config = dict(
    num_attention_heads=3,
    num_key_value_heads=3,
    intermediate_size=1536,
    vocab_size=8192,
    norm_place='pre',
    norm_eps=1e-06,
    init='normal',
    init_std_o=0.00901,
    init_std_down=0.00901,
    beta1=0.93,
    schedule='wsd',
    max_steps=7755,
)
MLP neurons of a small language model. Each row is named by its layer, matrix (up: input weights) and neuron, and shows model dimensions 32-127. Each number is 128 + 32 x the weight over its row's rms, rounded and kept within 0 to 255. Numbers have three digits each.
After each neuron's rows, "fires after" lists the tokens most often just before its 100 highest values on Wikipedia text that the model never trained on.

L2.up1034:144098143115104153140131147108144151162107145158165128195163146104090125089143084107109140106151105157134039104066140139092145064116090106138092154146108152112122157158118087171172102175123125173133127127127194051149149063164148147069097144095179116103091114063136092076077081121141113171
fires after: ".", " |", ")"

L2.up799:150112067122143175087185164085133110110123134145126128123152136152141089112078104139080170103109120116105114159081167160105135071118139149157088096061147125097111131145139119111126156100095139107121129118134206124141128125120126179140097130108128083119166169067163053129128123155093105155
fires after: " |", "\n", ")"

L2.up933:135115155140156131114091114185147173141141145153180141118144107118085117172147084174133165100140156140112088129170143157161131152099171142192072088118112108109151129151113139090166107124093079181142146149137154091140163124097147160140177138150139064088149073129099100180167113148125133097
fires after: "9", "s", "or", "ic", "8", "'"

L2.up462:160175156173137150108167109176120164138103154124116155172072095134158095110145127080058107089159135094113080110141145169096135114150130090150105108093104117091113155162128074142124104103096132162166125160096228122159137143117105106105137086144147139093205083135144141102120107121117150112
fires after: ".", " |", ")"

L2.up388:116066110120131154076150116175119107062142178106089135142190146186085047141164128105187118142084149142169050134167090119123094067119105121143090136150152118148157161073132168124173147155059121177144105154121151096145119129126151127187141105109154148228168175085137146142169204103117109102
fires after: "\n", "D", "S", "|---|"

L2.up127:111127100123184070160178156090088146107127098205140169149107047156094139134114121097112148114112143139116183166100133122122190168174124045162114148164070086101167145070128131124186105144093120135151124131167069169176183114107115080127140094169149112183125144161163152139102115091170171083
fires after: " as", " As", " Be", " Cha"

L2.up453:169129152102114187111091111131119102104129175138156093144177145143160095099131123162081152144186148136113056075155098131131111169076121171118177122146075142135160103144104104136155126127090087155179177108143110123052092095144142118086159064125140102138117108104133173126152136148189200130
fires after: "0", "–", "-"

L2.up665:118090111106150150127112118096206133100127135133229133174104168139117101109091114135153159170143193165157110145110130190123149177088174108089100122130132127083142118117138114149080139144068135093089150168197229165125152098106123123115155138111109152117101125111174112084141132139133123122
fires after: "\n", "|", " dis", " At", " or", "m"

L2.up1217:143108154150107083155087131160109136139124095108151147168169098146121137124078142137166162125108177155104078097121053156084075145073084165145096134153136177061105117166144153132139194149186151119152061075108126148080148113117143126122128085105180060196117138119158145056110147118105108078
fires after: " Ta", "T", "al", " Sal", " Al"

L2.up219:226137148134136148057144104155153125154149119127169101124160136141146141053099103144106126169143150095127128088094151161131192066131101142201134105096182113078074128110157142091092119118112099111105151138157166121080059125109065137135151174177153095112135099116171126066165130148073138130
fires after: " ", " (", "–"

L2.up1358:116124178124202125150132169095075086148105121106089091147138141148112141078129136138117124070112177176098142072177145082132090097102122115183135151099117130138135125098145115122194120149123149172152141137064133110200129099121137089131109099104093135175168210174134100067124099145071129112
fires after: "\n", "B", "w", " B", " def"

L2.up145:135172155147135086085161186089135105121142148111124168130134118126100113127089129114093135114113110084167134123112120163104079073152125088092138113137116149063171097112132093112167136079118080174173158152162149088078119159119123180182169111136166067097166136117184193103080183069162116071
fires after: "\n", " =", " ("

L2.up180:113183119120109095153111131102171129149083132170077131131120124170205093125125121136107092178136136156116121070168167102145159130116112130117127097111111137158184063102113138132111071157110157151082060109126159175074139099144081177164125141074096119196089168149198123055096125172088114095
fires after: " comp", "==", " a", "c", " re"

L2.up681:126100222160105109112118077126109189155132137153102084155125148105098143110110119124099104129099173205109119128105144172141158170073142099123098101142160139073129124102138106047091116158142147115137125126133138176156131171142124099131099087136117201112162132118125178128103150147142072106
fires after: "\n", " M", ").", " Men", "M"

L2.up855:134153102130138091126147130099150129132144166115130101132085159148133101133089152117090154143117142137069095093125116196162156123142183104122056113101163129073145067143112091066144147104098111102216148160132216143141133125053144167141145151163122112145155130142167039125102161174099089125
fires after: ".", ")", " |"

L2.up627:123179075130094196119166097065069109150103145168095100108155182099150104138103176147133174112140080158085114108163112119108112172119112093114113117149113097132119119157158088131158127065120083188188137149084172130174116164178171182102113151132168166101140121095171177099099205137148096126
fires after: "4", "5", "0", "9", "3", "2"

L2.up441:102145134127150116166162138135083145122107096135140062115118171122114089123148106137124173135109090120147116084151107135109144158112119071163128165093127136108094164124175154142162120126090067097109077094085121176140092123149185175157180128153148160077148089140157131110181144116123151146
fires after: "k", "g", "b", "p", "n", "c"

L2.up1410:165178182124192098138118165167105102089091137074152080160148152161132100128100142131158138142177155145091070090117133161140116081136111155103078175109134170141095159095125012105156089121132142149168149131151232074142114137116101111121156114055168116136188136079183142147106130155062073166
fires after: " |", ")", ".", "\n"

L2.up135:181098145129151143100134135171110185149126101138123111157168082139147131111123147113134164095108125085148115114081153162122168105125082141180118083098125179110118156060132090110112128169115126173115107100180131125189052079095156137098144096123127043118182217154117145146080160104105173127
fires after: " |", ")"

L2.up1320:112148126157079204082127171177115097074172126142113108166123109102125127095177095085091091138176167092127100111171109101148049118107095120115125208159151094097197161068138122091143109169092105159124170145154148092193209138134158115128185116107112139162120142125111159121105187053084133107
fires after: "s", "2", " S", "j"

L2.up545:086070036087227178110121180141199146135105074124165163135113118110137097137104164138104192103104152117124163153129150222198148096124105163154072153147119144075137151148082118179158110135072118163197092145050159195085158105130126152098141109102134127104124124120125137180104165143120137130
fires after: "s", " in", "S", " is", "exp"

L2.up1312:146132149099125104143099178166072123094118150080134098175098171080081169084080137129118137140099110143140160131099181144209105084136195124140140133092109152121132133121123083211163069105131072108115131192111175141161094087046074151151087194088133147087104114156105085082123085120087072182
fires after: " ", "|", "\n"

L2.up648:121114123187144147124084171180126115093077147095112145159179148026094100063179094132152122148066099126133091132125066167130110087108065084120159155052115162123084143152162134136088150111141136168166160125130124108108078126148139071181128123116183151116129168168113140151176166082122170166
fires after: " United", " Main", " Gu", "United"

L2.up806:087156125077178143098087097201091160134140088146059162183160106107122143197124109148110155091108139155112103108164134115132101105099134118087136131125143092134162157103102069122177070065115147145124124103073120065119163225145147104127123140115129117208115149123133093124131115074100126155
fires after: " to", " T", " To", " W", "W", "L"

L2.up1047:148136131051149126096141153099143200133112148147150095162109124127099146125114071084135104168099178134177148128104095169097086179037137189050191184128094109121105089111065116147127192104121134146056136120086136084111085144150129091134169164128058143140092097100202136115138114121128164123
fires after: " ", " ("

L2.up972:065132186129162144112097099132057143123093147130143113146193118158116105158142152112144073154093055138161136138091147106159137145109146094113117139164186098121119108064127150101126136103087079106168131117159089200132135147125114095138127072128098162113109147134175223105129130101148161109
fires after: " "

L2.up1314:181173118185159180212122131187093118092113109120075110126096152142099111156116164094132191185103167076142105074150189123142110151154128124111163113153122133138146150139117120123145126101248135158188138159140091069156112109170181141102145144118089116096126207106145104068149124101159141089
fires after: " |", "0", " ", "1", "2"

L2.up661:130130135172126171129155110125102090093127172127102121166099066119160118118109163178150103086105107144124098097183157087146135149128128119158151122131141123093089083092190146174128054156079114110118113156162095076126149078124127114151151158116171120095179087149144179142105155132133184093
fires after: " |", "cre", "clo", "-", "po"

L2.up352:133095146160184146069143172081069149105143141086087141140123156161130131105178088157117199142131165132180136055175109112173126077194127124114119080105156115117115074129150136112131140146117075128116157127097123112117107150134123119181136090149056093137116135171160088201151102139180110127
fires after: " re", " Released", " co", " post", " Su", " trans"

L2.up374:187092170143155068128111138173037098110170163074132136153133138181129135130103144174146098174083115187169131100085102073081130124050179126192145158148168121129180143070137093093114141113125142182111103115156136127117130117146078071108138088112124170120129133119153111146151110127157147099
fires after: " "

L2.up816:077111142115156085062124127106096152125215142114107159117134103196164101139107117141128181126190140131109110070122185126134185083146117125139157133139143111124126216086131084075124132160150086120124074125126147117145121123111154148173121149103116155099091146067182147109092189083041141131
fires after: "\n"

L2.up815:109153112102108083099158107102124146117109142155073156123149080095180100077128184115142163134141157163072093144072184078123105113114118146081132138150109133129168085128098116102156140148170140103150097140085120131107110079169106174147121146120077184037182115053133109071103161097124169114
fires after: "\n", " due", " because", "de"

L2.up263:216137135060112158168125165110181157160155166152129112118143147155115081187144174124194148176145100105088106092193163200093104116193126062066079140093080158103170128140139038092121147099087070089162125056135128162154142125156169101080109164166117107129070119117083110107142158121117147121
fires after: "\n", " a", "-", " he", " the"

L2.up1341:145220104160170081112134139123110117170100146141133077132119167134123129110141115106110166141102117092138137150108146105078102090092179110118183184144160140116163103136130100155179117117155179138130101125136120102101112145078156121122113148124142092192098103093128171130150169103174111160
fires after: " |", "|", "wa"

L2.up707:112105059132169082142101138129123122086160138077125135179167093137147104158125160089101136090160121124129122124124136123077096127064129110152090153110149154115166148171148179098055090145100165123144127087081124168092197112138191171099167079130091103163131192148187132164133111083120099136
fires after: " of", " A", " U", " H", " C"

L2.up678:093102146107175131123098171087120125081162100175138136203093114095084092129136109066126155096191137189113178154118096162179134103080085127087082097114123115164124134106133115178095123045098156129173095146151131101162111132119137153134061118147130084168108096162171106153171150160122138084
fires after: " as", " As", " Sal", " gr", " Lan"

L2.up326:090150145099172157125140116141127090155170081082135134134087094203169077152158155110109050126150141138159106089185167163121176073149176081153071112137147085118172114102142156125148117115072114154097076096123126102121138121144118118117109099064086132104184133130163169129160121133104139147
fires after: "2", "s"

L2.up593:153133099157058150109113175129111208091227132122166155110062111143150128131119129144140147148097199108131082137124143068140117157143167151121125145132107080139202137125164095126143094190126101121158116150128149121081104176114165126126165090118118138125115099102105080156113111144140197103
fires after: "\n", "cre", ".", "==", " Pos"

L2.up1385:138130104144151147160130152157142136103113158110182115133119138087122080092147172176167116098116123124101177158099099156146129110161164142115110088179116113088171147081177131142164217152110132128115102112106169154187131118080092127111091136128082141140200103102084166108143114139110068120
fires after: " |", "|", "s", "ad", " Kr", "z"

L2.up745:145147140086098078125087127188136144126099120131188110131130128151123146122200095085142207105155153123144137112181117116138170164088137201139120195093104119101133170140172127116094173088104079191137124121154151082131149119154143074154117167140073156157162176151075143127117102122098104154
fires after: " (", " S", "s", " ", " |"

L2.up158:087069166113144101055110154082119135148100069128130141137100117157160087195134132118133148131134152110098165062176121138180177131111130093069131129153127117128102072081106110167075138091103105159135108157117142136060077111122119148097052165126111131108144150152116112157187090133158189139
fires after: " as", "In", " con"

L2.up490:138133056192153172086091184118074124086100135074110132162083089134092075129189108100135148095055132171163095125144158122140094157074097119124121125153120092119171082152129055125099150193070153149171120127178137101135175112114101136143105174148154120163129146149130189075161122161138094087
fires after: " |", "0", " ", "|", " =", "4"

L2.up245:139139140096201130147150152140072162097074163162159119123106167140124114137097113137144117140170126162197126091094092111115152094066144146090082124158190149130077126113146086077053078151050070111092169101123071171128134108146126147139129134148095143117122096121143123133160170178095126082
fires after: " ", " an", " and", "The"

L2.up1002:138125122084083100112119130135095128117106112174133156177104098118087101169170136107123126128169191141135199131118108139186083069120162069101145104106087150078174195175123162133110150136169104135139125144122114113172062121129134096170086109112112157124082182117088060167105122107163068118
fires after: " |", "s", ";", " def"

L2.up1128:119197163142116092162121126138064128179055101103118112169117122125119159124094076164104226130098186150169112134174174101133171122092093144143078087171129131115121147128091091154138135156147112126121124173181119116158161058104151126123073132121109090152205148103178096109121111133151164068
fires after: " ", " |", "0", "2"

L2.up690:174207145111148128123119147128126182203104121176094131141154032124159166122115087114165089107108157098173139104166185152135156171147111197135153144102156141084113091158090095154102116091112191149099174075136126146120176115126090130132128114177137154079121109067093124099146105108114124149
fires after: ",", " ", "t", "°", " C", " T"

L2.up1216:120159159127097119106171135159093164135122067116103145149115145113164112152131109128045159156142155135142062146165173185090111130164108196118098179151113149103150196079147132156107034121062093121171145152219169159128110176118134111125103135071138118117160145114129092115164126098129116089
fires after: " |", ".", ")"

L2.up255:187146055105122063142190136160160157092157124125139152145059125136116109144143131113185104152155114140158104098184103134094144055094106190176134089179109114117163123169109100180157158143111172129055141135147144104125106103118135093117160148093181126130123120159190115142104140159145120096
fires after: " |", ";", " "

L2.up227:185179216165189150189110158129162129137159196128158079129132134119118139085171163152125134169096137145114087120160138168136158068134096130129130116119124168163116139208189132107115148095132122103106121131145143179131065158109150125147108097134125106061129043101154161132133109113132094118
fires after: "^{", " Co", " c", " co", " gr", "7"

L2.up1006:158153101176153125152140113178132179129145194129102101127136144103155163113182102153114141140112045126125088094145183112145157129156188125141097127093147109104064092123169124108192145151104152130059122115159115122117200149112142113159192155132163179163101099082068125096091131122092103124
fires after: " |", "ma", "é", "po", "ad"

L2.up1434:190136147125051137115149113149154174107163106114153136178124128138105199142131148136110111138186151149159070080089142213188099118185089159095054091094087117120114117113137036134105089225113129127148126107079168133103103113188095095112152073109151060163142164121164085122079157100127088168
fires after: " in", " de", " at", " a"

L2.up181:156143104152114115164086121159106139177147140114123123195123094163179089155121117093121095212143165149114111144134139147131114135128104059171096170163105132102145129108144142144142159104146081170096066106101118106040125149161116106139162101138133127068139141108104062154152129140134184121
fires after: "s", "3", "y", "2", "th"

L2.up667:134150176148108153148051168210104185081129164180206126089094141180128107126134099125136111122141143125085193087142109128124105127140157117104120194051151094155100089143150101113143162086106142168048143145173126106090116126153151165146130130087110160153101097138139131116064069087143081150
fires after: " ", " pre", " auto"

L2.up1166:126102116124155150130147119078137162110114056145094144133165173165131145169182151059146124100126103141132077128079126097105078113076133073141113224116059136136148134129116140109126157093086153132075152122104136149117145149164135118094164136161117132146141119140122152098173127124155095138
fires after: "\n", " the", " with", " at"

L2.up143:144147120193150105100153179078120117174141112138134112195171161106181081169109090146091125164152136159102158120107162113087121161144146100115054162155123111108132123170143110127162084132140137113117098109161100131087189118175199185116141114095134171109111110163149140033133117105136089110
fires after: "0", " due", " Pa", " Ta", " Fa", " Na"

L2.up1103:190189138045133120131133114113125177117142107074106122199116127192070098109146138143071141091177141161125098136061108103075103154107211155164088068147141198140157106140153097095134110129061105094105135143128137115140095088167162135103096130146127030143130165100144126156107148097108094108
fires after: ".", " |", ")"

L2.up1222:082114107144139170076130114115117145165099071173156146142083108150134137129162128113133140102102125147112155134096130138144134153159113061131085138078116037100151186133133135141088107095160121127119155141148106204102182180172102103188166120151100115155120083173161141147106169144102077101
fires after: " ", " He", ",", " the", " had", " ("

L2.up1421:146136171151124132109110127117102157193111107147170153124130123140097131233125112117130134096139152150086160090176139187119132169120101172189092145118146215156080063147153138125093088126118124134149143082110210121138128084075167180150149159052140171127151153162162107101144032125096109125
fires after: "0", "9", " An", " Or", " bar"

L2.up1490:186134127088121116091067232165141117154134087157065152131128131106107086133100113202086175144107137177086117130139160117130145123121105114143157108150118121127130102106113151075141150129149156169097156093176114074100156126127155113077139093128062137140135105137123151123112122059155158090
fires after: " de", " for", " pro", " do", " in", " made"

L2.up1171:181103180127177088160157113124078198193090177109164137153163141117144101116159077072132091081100135109184114063101095059083113128151139121160144195146160189140174158138156155098167110105126109121155102157168156185092085183084105133117080141158125131092092098125157102127075139175183145121
fires after: " |", ".", ")"

L2.up1348:122087159163094100075154130173106135119128137128080151186173130140114182146094083124129142125116187121073120105109127139114134184161134150129108189060179087111111153153150084138102110130189173165101114109137156118099169174123137125186092103143138163170136156210175119030139096031131131150
fires after: " A", " F", " B", " H", " Am"

L2.up685:139127148161146157143067143170132130070133102169119168158105140146196168121104113132103137117189145124122181070107123111129092102112105142112163100112130196155128113132135126168120105071109164109185125110175173118126093082080102173153150130146091139152129116075138127132168157127106179101
fires after: " |", ".", ")"

L2.up931:174101162115120157131181133113132130076210143113097101138148125129165132175142132092160148132130155129139061075071158156148084113105133150104120109050142167078237121075096131091164074102109146087147204129104175096109115151108125134105124089081095102126105125103171087187110141128106125121
fires after: "\n"

L2.up129:099145124150143165075095186119119107149106101163114150113155133174096102160179142085157106166112157148146152065078136115142149058093117127046161124084131138108090084179225200094203110125082153149084115165137058146157142162133146111132140174131137080152172152089111146128154129129098137123
fires after: " ", " (", " –"

L2.up272:109188113158182120119109060155121161176152140185130181124133155107140150118171097188082157115162125123127138115170129117115081122102085172155128138192110141153134153114139124142134133108094091140121138078158103074095173131154133156064135109111125099088105159113109187140116125191135085089
fires after: "0", "ci"

L2.up1463:077158093143132122146133140123090118093136113162118138177108114159125126081091169062119159114085189101108155102079165124200124150131146120150144149086138079127144114148152097127112130105100100108155188181138083083171129143118142109145110092110189138110065149130173126121126133125128123119
fires after: "0", "–", "9", "7", " of", "1"

L2.up1305:156145153090063177122108110123142181109136034162133112136146143184129121078183137185168122125148190145099121116106117137119110114100161184160148092069164094091111148100161071087126154189087140096136185112139167100170149146194122114088102126118101128124137075149149119142121125091112150129
fires after: ",", " =", ")", "s", " it", " as"

L2.up610:155140150044144091104156119099111114111078139112157143124136114071098170164149188170161128105138137160131130126137098079085128090145166130135087163137156140106149071140121164117158086079145180095107052099155151174155112129126218120143123090165120171172094121109124152129086138155044133191
fires after: " |", " first", "th", " D", "st", "|"

L2.up26:171110089086154120120198163160163165111091050202134139156135092119148130141116138138189161170183154165140130168142093095103063118114106161105165164164124110164058119159135119102082158071122194162134133066146122129124118148064155132163134086123155144152177093158126213104112145167139163101
fires after: " dis", " km", " c", " p", " gr", "0"

L2.up1370:094125119151153148125120108086094096097117147152192148143169075113096129194143079133130187164142137164101156123128146106157122107128128164149095097167093166167101141151116132110089070071100116170126115089080143121095139116130133121139155141165191132148150147147146171131108192106115074061
fires after: "0", "\n", "'"

L2.up1336:087159144184152164080112118147165074139140150183122088131063083118106155167087154155124101127173148123135173089114182134133149155115129106120064097194060134109073091076076173111162112165097085160110065076131142085171139138083084133135154090116117157144115175112153156172142153178090084118
fires after: "s", "1", " may", " L", " Lo"